Weights of a small GPT-style language model, trained from scratch on English Wikipedia.
Size: 16 layers, width 320, 5 heads of 64, vocabulary 16384.
Architecture: RMSNorm before each block, rotary positions, no biases in attention or MLP.
MLP neurons of a small language model. Each row is named by its layer, matrix (down: output weights) and neuron, and shows model dimensions 160-319. Each number is 128 + 32 x the weight over its row's rms, rounded and kept within 0 to 255. Numbers have three digits each. A neuron's up and down rows have the sign that makes its largest values positive.
A block is one neuron, or neurons of one layer that tend to fire together. After each block is what it responds to, as a language model described it from the Wikipedia text at the highest values.

L13.down17:177103134143107114125121138176092176142144126109144100116144114120125145156126145109068103174128134133125157131153045098133113084088115150157150134148110116098168154093106096141137113165120180111089121139111107095117100136209094089140134140094101132219170145121146199125097182118119143121110119133065136092162125202074131147111079117163142196154052152159135098119105142115095133130205123141121139134099144143136155143178137156169140152132161172123167131110116175126098102096138092
L13.down167:167186105112092102090114095105134135155141115112146098190135106127187178100131110171103095156149122130150139178092099139166121156095131135154102173127094130155209111097110118127115123087095104084148149121121106167125134095152112117123156096104117166100109161127133084078154159136145212176143153148114088115143135116158101146081142103167131087115097119168138153133131255123135141111148117157147133099113134123123051110111191104150165087124175122132167154195192189206151153051117108
L13.down215:141152107124135105111100101139135176139024096141078165147093193116129104140161124136085107120150098099147167133114158126118124192065118087182105114163109070152138134182181169127096080136169140204149098092116105117040120105149145128155143130118079087138190177122116134124137166153117136099180074156155145158147126156193142138091095150121171121125109140121100143119083061138099116150133127112124103169094110120123105188128097122046139123092137126071120167101095136085184074069127127
L13.down237:082110153147099130119137114072123147118146176130207166045094100124106122107157158102156125167079122172132167149058096095058169118011120165137112140103134071115141120105152097143135132092135093096141134136117125102147141129111119096147113252093077137224152125143117078103142104125170146137108142161181118124124168182110031174106089126080136172156115081136155122094112250109135105151135148115123107113142153082105131080181094126138119102128185137135141072158159151128184167154141076
L13.down405:084169101187158065102113193111125081140124142113115110124116093076123147139061105134150168143138127147121149102160135173089142148131156204133134103063149058091192172133155078181148105163123121111084139149151104141121160131148114078116195101167124133077120114175119172117092069137131080184115115164107142141099104097100133086051102126172098115114149149163120154166146247070131125158129100112088069110139140187142044044130136088128093131099108082099167143155118138108145184133096090
L13.down407:063155110171165210120107157095136153118081109123132116132138101096079151177136125125153125097203175164043117082180176096127117144080158151120111129169138090119117141175123137188130140114120117115144138119070135130157087138186098099091170063187128163150180154121094120137114116125108118116074134078142118149118095090166162108099096082146141139166103134090149094166168198136103073095114102151128115179100092104141131134110184141111168133165122127164172074118102153159132108170113117
L13.down518:115111156118186056082150199189072151149145092125118080094157133080126124142089096165183065168112130141127114102119179134089092174074165156126125147137141102159097170067084103154140063153098120151072147146103108077144143143109116064127152097132122175102175128153091154163067095107116093148054150112133117113136073088125095102137105119158104109094136116171150126115147178164113088163138150085136110175097147142170126075150088142143103079104060083154137140155109122130156127152172083
L13.down534:088101123090147158131143106156135138118134150113094187120139142128072169060115103139175113144099158150089148066145108153202170108136098138110080135159121120083137131157096141117128107109163092104125142138157097123141151184151142162159118134146167099141131121123144140162152084155151136158116149121092171171118155124149155166129102115098108095147153133090120148147111228134102116077129112142177133173124131100054072114070142124065119113074107060154222185149133167123103166181136090
Description: Surname word pieces. Inner and early subword fragments of personal surnames, often after a first name in tables or lists, such as Ohk-ub-o, Bel-t-ran, Med-ved-ev.

L6.down89:176113117119075152163165068130092117100156141141112124107137137115160165168086125168160113087110063181112123138111098108114079126102140185169150112116098133120131147097093115141128079063139128064185124095056146069160113076166114137199104138198094194105164099143133156140117179121071129095131142033132114093147077105113129112088126107099127114106108155099156108105093102126133108141157128119107112155190107114077155100113115103149109122121136086116097082134131178141114128086147141
L6.down119:178144098123154118099173096107119090107092116078110155133165140154092087109134137165194100145140179059155149133126133163226118146133170081086087113195096118145160121113115132141135111111119142069136170102126145147160123149062174110152120111098138164127085110166144193139145130065117086140210111144174096115096139089139141190087148135093119136136167102143160118113091160091121136127151075082196100091161116187107175144117166119172151138126101117169062093148164105125123142134109112
L6.down312:095161137122125138135113126071099084074109214150131151127096139184136106152120107116122172159076172150047112147151167103169079152123075095094075127083081146149128127152167130167112158085150078122091065108111128128095116096106159143166127114077139138106101124148103127100153115189165159150141111130124131115097096120111129183154129142156126134085139080118117092155166088153156157094161136098045123150137130143093115138139153129095093221145127141150157106129107176143121151135124180
L6.down408:165104140156131192090155038128136146106087119120161137135102177203074101119080185166181088070151136120130150101113081135090135149109165124136122141133163176187128090115086141137131123138040149115122158137125224144162075084127162099119149083129115171092134174166089159105113125131095050109103100089171109109173126119143143144118118147106088132162108094107122145112120148137122089145116138124113157164153103162150183114115115122171115083057135107117127125069103084108198143103118093
L6.down415:105180124145111134165129099134105083127039170139136073149112156125134187133116155139103080136115159146165132162124180120222060163205141159152080142116119146110174119174102174099154154102123129113069087130161160114230136130148098107160089103133153118105096133143137144127118116127094047141139144090088099088118104167132164144116121121080196127124110192176086146110128208185096132097102156129151086137128119122121168142118133111124090121158175103171117108111138100111108112157136127
L6.down423:126134122132113186171193112137129142162147117137086103143115145171103113145185094147178115125169103188084161144094143118091047108118099120062114179100099061113121143153127106175157145103105090081146111141172125115154136061081145153127158124128149109144059151097106135104164119093126100180139176153048155166151111135158168143072076104080148113072145116059123107105159212095143148106143115111095105093109113150157097142116164121139146175204149121134100148157142104144152170128113164
L6.down432:110154086131083098064115189122151088106127136102128168097154131146143103178173110115130163156107143100108126046083181142131093110117117080136119121053177099174108103206150155140146145155148120133144178127120164111094096186130131117146129124154079114120138126133119138117120121110164077208102077130150157100130113130146133116084070150092116080149130138128074071049124150075094081122101075092127139047125112170040149093127106152094081085150159162116123134147166123128132138130112141
L6.down493:128125114137135132166131096153083161185097129118110133155098157111117149118157086124073144094134114149167107151129107140087107124156097113136129148154115100172131111162135106151139061127101110119090130161112099146160105127119128143091154136088113210165119125092192136150152118073117114155127087110133067156166126127111126139156151125165142138143159098173098137141100216079090163120093121127094131137102174108173152169129162146081128234106098120173102182157197163099138153135145109
Description: Foreign name fragments. Mid-word pieces of Slavic, Turkic and Asian proper names, mostly in tables and lists, such as Mammad-ov, Zmij-av-ci, Tom-oy-uki, Portn-oy.

L6.down57:149136163123188078114092208085084120100143178173067080190169116204118131131116158115164098159147161124153085105114149098127120163077157132139136209104128132113121130179154159150136136135146163086126113116141156145193077160149115077168134127138132106106152125217103091102064084089111067151145114181171111127091091133075101144126128132156068123114149178139151156102112106097105114143113125077136123028079090150133143113131083150113112103134163131077169109069091147115128121116033098
L6.down60:131129101120146096104160162141131138150115116155066188135114160146173129109196127107162115160105077109157143070111131141189181100109137104144108043128106090171143130092129152146125150150167075079145136149105140190152156092147069104105131165102142161138127153129145099078133136093128214180135167157082127111115124079141097113096148172171126193160157102086159228136129076130072121120128137182088075146153177155146096146113120040187134055167173132118080129120154125144104153116154146
L6.down73:135151119169082086181110147155098093171190078086178117139140109110104166114157115142163129103085125143142141143140150133160110090130172170117066138141145075091131162151169165178070121113157121145138176087094118124117129106165154129176122091115138141115183132138161088117144099142114165144133164108110126122132175091112127131101094164150156119086117000067121121091134113131106085110180160146060124156145118084118127105141085114129102139197110146102126117163136106123137110167121120
L6.down107:118082134101150105125126157139162183158153136128141102131177117126164140157217139138174109105131100096110104089145147086036114125160157138117177133125083066126112125099129134159067156153104127121099159138191149140177063075148099141083087149144153170129178117137123125173075099106127147145139164187086115133144086181070143144087092105087146131187135109166109165129111160141135121081169139148129139042096111122136134110122108184129089149159172116117063130138112167134180130087125127
L6.down327:123156097087130130160124104168108152162153131165118125182161121107186101078107054158149161150147135144132141090183127165175131102104158104144108135191046126093137153113136122146147082169153125144147159180141094155088080120142197155103094085151138136048126096138122157109188174143180110098145122115202122136113122141142154100078096139171109133175126091106100112076149078151090124141167144104174155065083130072120134106159128163065079118091092096141151163127132167113118189141123055
L6.down431:093103056102117119143107145111168126120097157145127165083134106097151139117110101117122139159155053106149075118130111121014058052097141093091132131170156108166146143101189151155144077117108125105083112094173170152141146161186109159129098137156115159126137089096146058107171114132143174063092226111171143137112198103174113153097135114051155144115110164162141123132154121139135176143208128183084124158143132155137186118093136050141113153148074190188136130157172144077120127095146152
L6.down436:138102135133168135106104169112075097188144098083123056149138126099142116100165157147195097174109101107148135098147082130000137133120169108158148111120135080131127154152036084153088088145098085171125098100127118137119116127104144115139160202128175151140147110099083065069135133144100185125130139124170132082139139164170112092161096124160139149101101106082130169120120083158092083162160148126133108122125119125153145076137187091176144165121175150125127118202191106121186134170169129
L6.down584:146095090123127141094121171107134132118150113144122149142156139138123113128094117142150175120162098137122127130173028119000127108128172120154143140081090115200134129169198155164134117194129191106124094118158120125107169054111118059149123105098176133147110179128142137154104149126152115189112130143148214099115137120127154056111103098121111162093140127116176158104165133131075174137140143125147132114166149177191168090089096137073144137113076080187137112172179163121177113134154127
Description: Referring subject nouns. Pronouns and collective or role nouns that refer back to an entity just named, mostly after "the", such as the company, he, she, it, band, son.

L12.down598:097127147125145157149160083168131104098159116130145164151117145114153136122088107066141116101167128098151110155124142095228118137192128137129130144180098143123134133057099082101081146137077098162153135082115138132151132095127070161185137143146160147113123139176172088119145145109115132107105216070159143075116116098143135090122145066135090152193128105173071090205139008096114129172109184097125156075076089147089123158134102146133148128166104101192086154130155115124137108156145100
Description: Comma ending noun phrase. Commas, usually fused to the final piece of a noun or name, that close a clause-final phrase before and, which, who, such as yards, lovers, Barkley.

L13.down16:144142095098114099143135180177135103146095128154173139133119151078171100139119123062115122108126105161113062141096124104107119059097158087154135122122121112096070078064083131118151115077118165104161112146171114147124061132126204108116162148117171207142120105181170166138145084121109170109135092093186092125151120131126129089147181123058092107110160133117086143080118206113123146091137123146154172176174140128149129142112162137115084123094096180187141094081140109119115180104195193
L13.down23:103117172066126083116142098147146111120121134107129120104054137128112099142127142134097167110180095107166031175137123187033101123123118128099161079133179126140072175094150085146133199118146166097167158082104140116104185162099143120153126094110092153139065122150127151073121187132084124111168160065130191108081144105144114101164130090111068162118116180105091118120132014164156124119130188100141187153134074120113128121149130131151127103112157107157120093113122088091145109095192142
L13.down116:109170184049107151108184100140094113089185098151099164125078106116085114176095126071151132134133174192105184153106102135109090109150115102143083104129094086128207120122169148170145095172112095176149106085111122116129145155115130139143092173135110125155143155117138145127056149169128161101135145104140119107140094148124142142119150098135106140103055157124088075151121133157062116140133167115159133028060141182131156157169086145118161172100139123081155129181156167100123163176154079
L13.down141:144028157114103159122112147103150138113100113148161103102116149162153156108158120131115149192119106083099124135130087109137175138077176085202135192138163157135082187079101154177104112134103137107216132096186176135115185161076137115122129100140191116084134144143115100136149143188132174159121178122136089127108119183152148190182119107082105155151137128104110119088133040131132149096119167174149106089143125121142255113138100093104150123124155062069163186159136125156173145133128156
L13.down246:090091092128126118075176170171192095169110175098087143141100115129140126165106124111166090194158117126139094132116144129091146140161133167134102105099112137167187109072124121093188105144074155075078095111135104200104093114078122111097103137107177137140117174147105139158130114113144145110115071200119107140117154083097123069144151120112146080109131105077112127177169098121082105105098084122138131145124163175079165130142081100161153107194170155159062161059114109099099118140107117
L13.down370:102166077112130065076165093141163102152055150101079160140114142159119113116112063140142100115126119140085132111091122086186107123136171173133167140142145134151104122169128122172115072081153112133131142156174177153097090173100154074100156075125104067149143160084123136081102124174133147134090117070062176139123114090151156126187138146185162055141158170125105126146169081107124174101105127108139152131110157127096131170096115124168143147180162070085134104093137121084115115143131130
L13.down422:137113141049138075144156133092095177112188133139137151058117102126151043141111149092175158081152116103182097203162125112064137119227152125071166132137145133113188140128141157114180111111096160128082149071136149130123143180065154151135156145207149124155091118139092105104123117118150153044108116107153168139054159134124141143109125042159098167132096109125119169146137146109126105115115169152087170125133172115097149152081139212160129065109141135086199077157167140112103088107086154
L13.down442:126122110133095067137141149140091122089158155177133101061134132146125180162186117130107152120118039118163089120064130158062164145118178054138175165071130113113148134108061135091221094067154126150172143118148127102107128093094097182119146179092137112105114149139133173171159087120173125117126175140128077159097140139098105102111188059093117110153114132106087178054110162084119132131117140129176134123033149149096088102088112134143088132112128120116174165151149123105105156162118076
Description: Comma closing noun phrase. Commas (often fused to a word's last piece) ending a mid-sentence noun phrase before an appositive or clause, e.g. "niece,", "Adams,", "son,".